MLP neurons of a small language model. Each row is named by its layer, matrix (up: input weights) and neuron, and shows model dimensions 128-255. Each number is 128 + 32 x the weight over its row's rms, rounded and kept within 0 to 255. Numbers have three digits each.
Before each neuron's rows, "fires in" lists the words (lower case) most often at its 100 highest values on Wikipedia text that the model never trained on.

fires in: "san", "of", "named", "reissued", "remaining", "given"
L2.up272:139143124146113090138126165109143106089096146129072182090133134136101130091164100132130150114168072095112137107113120123111151054218134185188187102087114139142176096149162057063110142117193139171067131128130083124103107204124140147146151181123140131095111133104142134101110132088123125125145120122145101138114111139091146101113160161109117090064102159117139031186152124186130165121094

fires in: "name", "team", "succeeded", "party", "title", "player"
L11.up619:112113139088092131115127100152094157117152183128155062148165118155109145097133125109130189143077101140121105147151123080158083116108097149157103183115125112162142147158101163151153076118164125151123117117127119112113101211119169212162140104122098025229118181104160102120166131146083110147124071139159090090193123152089129113110073066147196126138162094144138090126121110129114116110139

fires in: "album", "country", "physical", "stadium"
L5.up618:190152123120098097082102110149105153141097077127101128148220018147119108085137128104095142085094108124131162151132190118066159099179150096074104136095124171117130121118110150124142172160147128144201176124107125128141145125185152161109094156146143145195105156161125142112182095149158129044170133099163160127129142104151143095129150116110117105095108065132104151136085090142173120177081

fires in: "of", "third", "half"
L8.up630:174138129127133069137097121149106099169179159172158119169201125115146064108100168166139149147120144161141155178096089170100075055214136154141113127100130131155077096132082104136167129167114174163119150140086160173078155142102150108135108131090133108052122137139149075160155155114128105106053141121083117109111176155092096097080126116084105093051118099144152124127083163108181146146161

fires in: "are", "of", "came", "terminus", "were", "among"
L4.up158:116120167126168153161122118118161119046149141191150114123135109170126091162128200158108115168127163140117137110121124104128097096127051057139159129157085123136101119134097199115145176095154094128085099145183149108101149110080163163074170189085176173114072141040163072165182123150079181099123169098163140100131127108151143090188136098119139085133099136118118092144088115144202128078119

fires in: "league", "round", "games", "cup", "king", "website"
L2.up673:108139173132142080108107132101110135186193065149154102135124182162169063069107121087103136102084149140094119135106123169184074190173114135144150129178164227171099180122117145132185100063189141124125122075097119135099122178133100183090109123078139134103119137116142065089088134120156166143093147184124120144147136126111142115155102095069111183125145145099158131099138177153129120090148

fires in: "of", "both", "these", "all", "population"
L11.up132:203142107126106135114081153190078150102138104081122147139128118129139090101177118140117105135107069126171102093088124138148160098163114127100108144119176149141121104104123128118117134167207144156119190135180110168128163126128239089121177088078199126129179145082108093084169082118112097142148043066140150141111103099119130139142135102148117113131133169096145156183132148161119212188122

fires in: "at", "during", "middle"
L11.up823:065130108162143165139144069148130130121051166096202068150129127137111085121151137078171055103139053128153111093126115151143128160121137121148158144131086121167170154162157091115115111124124117079085121156142152181100179149128128125168116117183180171182152102050173130115149152171111167149169153166111167152165190136076135124138175104121146143105117102160105150084103085130116113133134

fires in: "an", "both", "southern", "non", "vietnam", "another"
L2.up49:106113126153131160147082115099139150173101129168149145094191142137130144169086144148075111124132132120113143113178077172135074175126131150134170129205076026173184146158147141132160113151208055166169095111097103082156118092122127129123082147078065132193155159151160131110115172069124191129096149107077127163114151123134116130149151182161161139121169133135129144090180127122155097085135

fires in: "later", "such", "same", "also", "those", "among"
L11.up353:106139092176156117137086120112061091092193093123102162095096126144123082117108164169147183072152151212167121150054095112117093159137129121142137088072148133139112116112123124134133190081155129111147142118099160154063142116194200128126146091093159080122149127138143154120114149139162134182089128064175125143130101102069169082156120056122163125146137095142094058135135117155115080111109

fires in: "born", "second", "methionine"
L4.up226:121114150117107121159072164170130099114159119155110109122139120122152169164147167172096138179164109111138085139111139107098155169121144075105109110112079067156157109136182066113188104123158059163131088147157110146057124154089123102142120157136144115131100125119111099100058151160085153168110087152141132136121093138166147113186191174107137118132131217143086106090111179128123155075080

fires in: "was", "children", "is", "super"
L2.up628:165111111144129129071166177115116140171120132158076144176173175044103114114186115097151149128155135148102150124132154128176125164090125143074122112178121195153050129177091164123164177099120129178146088107152155115111123131155154201082074125112099133182100147189164135152127128077140125158146092093120085158152102079052115120075138121114042139137147100099079119160145103161112195119149

fires in: "one", "their", "his", "s", "her", "my"
L8.up567:110103160145172125089073107176134082125082164099132114185154124106145155037126155115126101134112091113091062097128141064141172177146107086138120131096100148152111106115149148104144152140151111150166102094109133080121086153069095167150060127106098155130107164137123108205129110151200156125125143149129144092152111103095114165153170099139114128114182133092156097076084101169107145147090

fires in: "film", "director", "directed", "documentary", "films"
L2.up743:126115157140115153155082133071127109125088130050098122159124160127173132129123146122098109160135154105127099131097128118089194160180129126123165151133144096149185098124104176136147152135072109137098128088110116155115196071154187231106105101151172084136129166152104069153073102109102081156151079110102156144118122127131163120123140127065125109130143106107092195142161150128146081088084

fires in: "also", "law", "debt", "debut", "lawrence", "studies"
L4.up424:119124070138127138111225153103090128164134087174071168080134150106133127134174099122165099161139133107156113101088129134132147166175221098068135151046185102119107115147111182115105164143165083156182142133156132153093125102167122111089109173173075127099149197154121210108081158141141077127115157129132150111119165181124102184123138112106107093122129059171111079106184111122115107144146

fires in: "he", "she", "who", "father", "brown"
L5.up947:141136190117120165102177165107144102121079174076089148127139137090099146096153144211143128116171084102127154173079121110065149180133126114079118085150182108159143157146089099098123156149081113098132212116105160112084132165147143150108082098148138123145115124174063123122087120183145057070140134097146129195112136131149103150094121101142180148086125094122118169150109127118117093104104

fires in: "s"
L6.up612:089152118161181047150111132216091127135112122159141153081116117151118122097165084182091085198094194110085110076094114143143105132170157088143134117166171117104093104095168088091112114159128153160153117108088116196156108125158095173146098178177117178158167093134116098159134117205198110125115143101118180120086105170113140141114139105110175096116139136128101167101182133124179141133118

fires in: "is", "was", "also"
L16.up973:171107104133166055186081157110162179189098101156103118122112154133099115125118117122177106158134124145128186099111117083177165166186203091149122153130160132154118168071142094074155100227143081087144098174113175087093093177127102097117129092175151108140141170119106165162089143137163126100068082137102169059127150127160124111110137135123099131125144171137083158086074168187117157124110

fires in: "the", "stadium", "company", "contest", "festival"
L11.up710:155155130100125151073093106164104113117124157168138105072086162123163086125097177138206195126136107157095082145134168054112138143113133148079116121197150128150100116145103127114121146125117074131154126116147077175097069161102130151148120129094182118156081128104117092111143079172119131135183147182143126143132086188102113115149171126159148150165124128087096136157135170125092080198177

fires in: "his", "same", "public", "next", "sixth", "six"
L6.up476:096135174067068152131133183095145179123175123173142143088098062170131098185197145155098111171130122161117145155114105124144118132163169081044101118111141120113120112162186175101145147126132126184098101188117108121085145168122154070199134143132129073138098128077075138114119147184101126141133116112095186162141094148138133117105082094161137117168139095157132123162095149156105126110162

fires in: "a", "an", "late", "middle"
L6.up204:125139133073142150141144128130171127078065139086127143098138121159117110144172163152096112109146136119184125097195105128171133176202124069078159114161155184128096066129142102113159131092130115105172119155075185113146116133169065162146111151123128081158143154150157057179115142151113164126169126123106120168107089187093078104168136118087110145148169090160101119132092160167077082133195

fires in: "this", "both", "without", "best", "area", "secretary"
L2.up1021:079116142119180107096139161207115128054134162143203153150091148154146037123101127102104067142172114157174092134172158103123087128189141065101139167171119125109097081135159080105165087163143055141115086133166108045129105148126095139087073107106069128093130121134212150102088143149076096112153118057119166120181123140163101124121211129105067128085130156153096133158129148067099132168137

fires in: "about", "than", "around", "another"
L2.up130:101089119099087083147122095067134093159170174126135075134142091090061119169158130106115192097137124081105113127122118109079151125142092094145110132200101119077109160094125176172152166109190100164174139086145177201143083125155131159153125120107126143149095144126167110112093174121100130155145067131123119132127152106140160136156054152168101086140141122151080096146110098067175103165136

fires in: "six", "third", "ten", "two", "fifth", "sixth"
L5.up42:123166137064133151147136150104103116129148148082156168169174085147104174188140143090114103105118145110109156106073107155137093120109138123129138105148123128143110152132118144132116167065159181153161081158138119106148181167110122115147139157089159075131123141139181088212162042176182148096051183139124125170106061146113143098116143054139173132071124174142109102038115124136133123093192

fires in: "single", "records", "singer", "singles", "original", "language"
L4.up792:109163116155139154082085130127105152126128109162084148099144153101104155153125181154078148161129149163066138077148154107190153084135091065032101104188120147127108135130141096065126176144094164141079134139124147101082158140120131138088131091127148101118081099169202143131182136061100146153158079127123124116156112110127112155102111197114115200100125121137165124112119102179168147122124

fires in: "of", "league", "arena"
L4.up860:129101113114148123163122175133190187116152052141118185124129136158108176110086112128112214158136150080167068183138097158087108058144150154200155139137111152107150070089167139111147102134147119193111160140107152134091092140111137113107169156167168180072143124141105081100088154153156125136092111152073124137197086170145133127200104070113071158114135138118123091134156144123096139128093

fires in: "album", "along", "al", "among", "although", "amino"
L6.up621:121124137168054112160139116133099182148120128150169154142152178100121100176134061112134132083154192106144187124103147124134126174118145100083115096112129154176107126141133151092130144085136143130172123145181094109053115158127153103133159106149151173185114125152117127101084090069082167102062147180149133095115078101156089156147108068044117155141158113120196124193123151124069151152168

fires in: "an", "another", "announced"
L16.up327:131201132091160151151152089137144080158088137076128165088137113081064080125089092113088154125046195097163156120142105110112088151137069104133113137177136118139124174140104144122180154145185105122126158081153157143100150160156104167083100112175074088135149126131141124100138121090147116134177155131097153123181176168125124092110140126183097154098186165146116134135168147160137130115128

fires in: "website", "years", "century", "census", "days", "research"
L5.up710:111114065134187096138096195115155142073134105102088084113164163130092109084184115159163159145120156171084204136059124088164126198152149129184147084128127120092157113125163140101132116136151093147125138156163127125112105097134074104174134137094131086135180073150131082153120070130158151086133145132118144100110085154118148181160099145126203117133144121103141117105092136130136088085148

fires in: "population", "february", "utc", "oil", "ouattara", "king"
L2.up278:136206111089154092136093128148113191153100161190128127123107128215137071137073120135116100117154097121147134154100173127150127140142126123081095105109173081070158087148041120153064196134110167094115143076116111137129136165121142075143173126119076119097095136133125090140093091129112088106064092090117074166167152118159139088060084121146152121162133137051173126177133185172074123143091

fires in: "single", "singer", "singles", "methionine", "collection", "elected"
L4.up866:162122119084100180094167117057081129143138164112087146095182117184150167151168127112091095179188089119126169122137140097024115143118120087056132160132128153122090188153141165167148141100139127134078141148130155115108176127093107098072114099131129124180127103149124121170085172102148083173127100131157146165117129162206140131149140133088154140145124119106128116140099113124162159118093

fires in: "or", "original", "originally", "orchestra"
L4.up576:082161160125150113149113118187177086144131075209119174135149128122045090116159125195152119153099157126117130163128088185144171080171141063155156094189103130127104132146086146107160154140092129081139124115157159138164143112170097083155137162152170123123143160105145075137120124127092150140106085073131104107156061109097084057101097136139147151113129057115128128124100085183151151077118

fires in: "league", "check", "orchestra", "society", "speech"
L8.up711:121127183130150100155117144160125174158088119173088125071100115130198050173070145086116133168114115118121125153105125197136067174126122103093107168117123102103098189095111210140150142148105119195146113128141124124119114111096179141134113112156124088119082103079105163150144093106186134154090058088043156113205164137135140139144067102132183104104091239140125088146172077135133158152136

fires in: "had", "total", "have", "he", "has", "methionine"
L6.up349:135198138122119105075148119099162153114053178168161176075131212108112118134099093107123170151157122074132141171122161121117114151162147143154040148091112086150110134066089153098091210140085122146106145088125106115116114071164173082118126103050170145126177124104109113180079147128111159163125091135115105090144125094100148130099128105071197090101093112124141136166140134124136128122180

fires in: "june", "both", "founded", "1960s", "family"
L4.up800:138144161150166126084137196075108115097156146113090123156114162106117125102152136144160122099145154143134166192122184090175105130159115143155131085133101109133078168100122136145144143154164149180119119142067115154126137053038163156143139145110134132137163071133081103157192138110091128111131210090144162152054104109128161137123169098159148128109101155098118120115135131080129080074121

fires in: "was", "is"
L2.up458:118144169095097128114123139088120187127126161166147152093175111183103118140122163133160135133116129202204087154034108068158139132124123067087128054140158140133151098124096178104153146171059133180081085146140187137098081120219147180114169166110155129132134135135082131092109129167113173124138087135108099150115135148115133140121131185144041134091165113085075088139158143187118142128102

fires in: "second", "third", "debut", "white", "fourth"
L4.up748:148139122124172140093090134184164203127124161133128135182140132172109085104141141123121120137132177075130090080126140096119083156186117141142122077124140169092064142079101166125149110139098090087077128156088076122169121097128114136165108124193151121133091110106126148092168094156126151124117147155067074167155134167137119165118175164171089131103129164132143157088112125119173109109145

fires in: "such", "however", "followed", "wife", "howl"
L2.up450:137113133115170205154149169136108129167108090121171123151175118153106171131060140182106128144147123128126156136101039123068156160136150084108113085106117108101129183117093095117094114167119086089108153079112119121137131115150115110152118123094107076192117130079125132133139086156123088122083159102131181056109094158151136185179126086208131131118129121087132088142127163156147130070136

fires in: "john", "june", "16", "johnson"
L2.up197:166143134094117172160172170129122139148131076101138120113100131087109118169114147136111134097174119105184120150084154115113138151153137143164166057081113116150150212121112058173097149135133129170156086115179112106166164083107168113128097116093102130148136112159112175189158120087114164127105108045144105143117099139101076135092098132142077160093058137086123101067147128090163126114103

fires in: "women", "people", "children", "who", "music", "what"
L6.up137:164142127174176126133122097107156074097109101114136218197160188135136098066124127042106144176133144101115112123147158092127128187147131152115128171102157098121154136112147137127119130129140116121145070080196148144101159090128116121095115161112128113122123120136160123115130137112139162084088113144092188116150141130196128054120109112144143127073123130112136076148138143173135087064147

fires in: "he", "held", "christmas"
L5.up333:130106120189104134110050139082148145117135086149132114102116152112105113106110090140116086149184129173129155116149114127167196125105130143032182096179144095109120082142143123152117145152160115174138154131134134129105189104150183123061128140134174089117167136154090097219071187171189130106124118158102148154105116079120079139197141134119148116115086097120122119144117120137070129128066

fires in: "of", "against", "by", "featured", "about", "mathbf"
L6.up643:100145128104164117146131120138117090062154081146122150113107167120149111181091117114183214075159153105160162112136159105143106100153120080080104141166130123089120158141150094136141122158106172160203102109156113132068120141107089168098121126102217136128071087087167108191075144091134123138118145127099053140146131141136159146127066192147090176106131173170081091133104101134101119111141

fires in: "world", "orchestra", "league", "sports", "hotel", "youth"
L4.up656:162150134101088188110093136050098111199168096113110182115145124152172092130144119111128192147084166128147179150094166166121098136112140188113203091173095069086113129085186136097140130150080068179151136123150133159132078068178123165127099107132163171095154148097079099129152113134164088172130108146122148101163104097145116131100137082139145131124173188171177071064131153134162164104110

fires in: "club", "series", "games", "stadium", "columbia"
L2.up29:087117086166064086108123169141068105138071158128211135141111115148116126115080095136125124111073158144108208077131126126092127099190090123136146114135057119119153124092144105140133093155140087159161086127108100054151133128122208110089106092129151086115102172084125126100127101092156205116134117059113154090133160139142121156150112158105118102146177109131117079136098124125170148146173

fires in: "she", "him", "as", "sports", "himself", "sheikh"
L5.up674:116119085134121123111090102105149147161102106119104133116160130113138181096139142166153112144138149147191160098173117175143201075183173124057106138101140105165102048145108147072162149176098088165120115088123104143055103094133053144104116103121130114083122157086206141140086168168128125065152112161093101157125154105128125138141130088163165178143152092137152150123158157113153150097118

fires in: "win", "third", "second", "silver", "winning"
L4.up910:126148094142118131118133139142215190175108102168099124167153113175102153155148153147103152184122119089095074143137122136095096141200188127119079072109173156152082158145113134095129156203123101149113100114056118141088169119150095085106108139130121113083119140127125121143186115095133177111115070072083076126116122150121156165166133064152162122093077131146171101143145142119170105105099

fires in: "us", "uk", "star", "headquarters", "usa"
L2.up666:156133144152229115146143091130156111103129162105159138133132128109130083133128125171133124157128095121082125106169179138099103167172158105086098103091140072110141150116152042070133140126163098121146110091152131136144119101120100110130160140135147172189115106082159127136170146134071102174147097088183091163142086166166119133120137095142082102115207109118126131088149133170140119087128

fires in: "an", "university", "another", "union"
L8.up433:153161131134149153105110113123075128167126135139080204108144132202111123182105100134131179083124092097143113131154094144134142082077093143107128088196108138087094150141148099078181125094140097107165165146100152029114144088184122130121110170173143097123144151194141095141138124127184157104172145132100108066120140056142124082146151156147106132132165167147165145148177122163080178122135

fires in: "united", "san", "university"
L5.up944:150172124088082176123138079101100071145141139088113158116150103215188141139146079099105156062150119101182110124105156076155145088118106129140123187175111145139086100081101159111096104124140200054192190157201150155153082106132159099126108141119137111073125171124181137172104109109156170093103143163117058110174109086129131140103122135164103114135204096125142119114066132158092141153114

fires in: "km", "utc", "website", "baseball", "battle", "female"
L2.up872:129131115088101127107122103145108136094130086115110146122149124191062102121109147147131124130059138078180163159155116085129165129103074135145144141166153169177066150120131130116184202120173139131127186112130110159159147063160136110132113024134094162131132083145126178132095075110118156136116103139107132084123131134115094151162107140093068129177122123066069138137075159164174143095165

fires in: "john", "william", "with", "johnson", "reserves"
L2.up647:105123166135084120123195116142100104135129076149162119152158158140145089046096150163128127134180110108143132131134136168147090132156174109155138134114074118135119102140111123165145133116143151090099109099107073162135124105127151131119176127061083122113133156161120158210129133112124220089131194143104166094145103085117129148111107098086116157078187172105156094140135116100087139092158

fires in: "between", "father", "family", "wife", "brother"
L5.up225:136082118081123145145170140124165122107075155154143137095135107100126174139061161135131073191119184193158184118114144059061130131186142111203130111172131137082093138112095133128103108107143149130173133119158180091113164109145092096091114122137078181136204161136115059095155064112081158125188115152122134146157145119098168101083118120173099147097165081097125093145163113142167145052091

fires in: "japanese", "from", "of", "media", "election"
L5.up96:143135114144113175135135126125115087105160126153085179149132153126141147098132111167110100152100108124176108095087130132130101094143117124073099106133132119168140103075137118123160156159144182140139169113076093192092114096087165144140104128080096109108145108131146116107165171167131115119104124124120122133106083167167128112093091133137087111148199138092140126110099172065119152139158

fires in: "album", "show", "martin", "albums", "tracks"
L2.up41:094122127097070126088097163043113155175124161103102153134175167091144147113082188147105181121098121098128089081144110112136087122146118132088073159083145082152175082126124105119138126227103117119188122138127146117077189168134204186083162113108101134138116097107093142165138102159126152084162165041106161119102144056143130124121111166185090117117173163111128137110175118119147106081098

fires in: "japanese", "american", "written", "built", "brazilian"
L8.up915:073176142133116141149093139153122067146096162139117143173084126133159134121109102166135121071148049136148096104154232099154181168089131109194117115099199123118124160152102182133100123130150191182141130132209149175101064085050119084103163140103189163118113080146151140101072092148108142066112113119120185129136141079089189125146111131145107119124111090092116106083132106113129083119116

fires in: "club", "league", "career", "championship", "management", "went"
L2.up266:131174141152129072156112099073166071153090060185072138054122172101112165152130165123113140127135111083147117154103151194106128129116108129119097126164163182132158170115156131119088163110171114143113089109098103170130159111089108152096169099159175136116034144144153101133162142103163139121125145108152118115138155124125083089161135078048083125132090121151099168153170066092094151071145

fires in: "time", "received", "released", "middle", "administration"
L2.up923:103174124166103159110145134163115101155133096148096108174126143126099167191110132108125173132120109167139109152137106160130074050155161110142124121126137120145082139133130092134092146115146104098182156138083147143031158078151127134107184142114102118133059163117177151102145102124155129074136134101162180142122158121148121131168094075153082135081036098125139148056159126143119122137113

fires in: "first", "return", "records", "returned"
L5.up165:109153110098081125122099091147137179098052116169132103084116192097138106091134152152153120123119125132182114089123112116118144140164139182052090154102157102188139168146087138129124135146113064130137155114128147116159117174118102109131164064164155103100174120077140095168122187125113169065143098106129106119114122084079174150123146095094166082114205136163064126139121102146182107144130

fires in: "by", "from", "since", "julius", "about"
L8.up363:100160147101146130113096111117121076117120125153155155087092139123159095127137165114121113112114130152129157124121111145187129132168136110171101090152193097131167141079158115079161102093069170139080135149152081137128126083139154164128151154162157112116109095125109162123107171153091082133120116090141200139126198130151083152114106151129096112086151175219138137136137113090139158114183

fires in: "title", "traditional", "training", "titles", "true", "track"
L6.up425:138180166111112077148153163167156173109165099140096041109133139187111123129152172140114137149118131123124201121117106223117139087163080088101099152180109165174134143107048100144139153117157129120121183150104112094145113149094077088113106026138107132123104123123118109146103121113155224140098102127124148171156089119103126099139101155089133110121171137156133124130165199163111081168051

fires in: "him", "city", "them", "himself", "army", "he"
L2.up203:132137142153113146167114109086141155148130121143136147104130159164069139152173157119131179111101126123134115139150156104139171149161106110144174115103146116102097089207085133099119154051086133132111152102155125095105109066158095147072152060148151076116173128117122167172097136162148128103129085128138141167097108107113146158072172143124126092131179195120165119092163103075082126099211

fires in: "as", "named", "com", "for", "famicom"
L8.up5:092147131132154137094086174156144139159126208099163139207182149100103076138109104100141149109161130156127141151136128127136191099130086188154152113137112159152095146127127113165122143126153142129128103141109139142139073110156154158146129155155132115154140101091168150081116106118123136147088139138142175120090094069169151179162049119163203090142120179133117147119097196133158141094128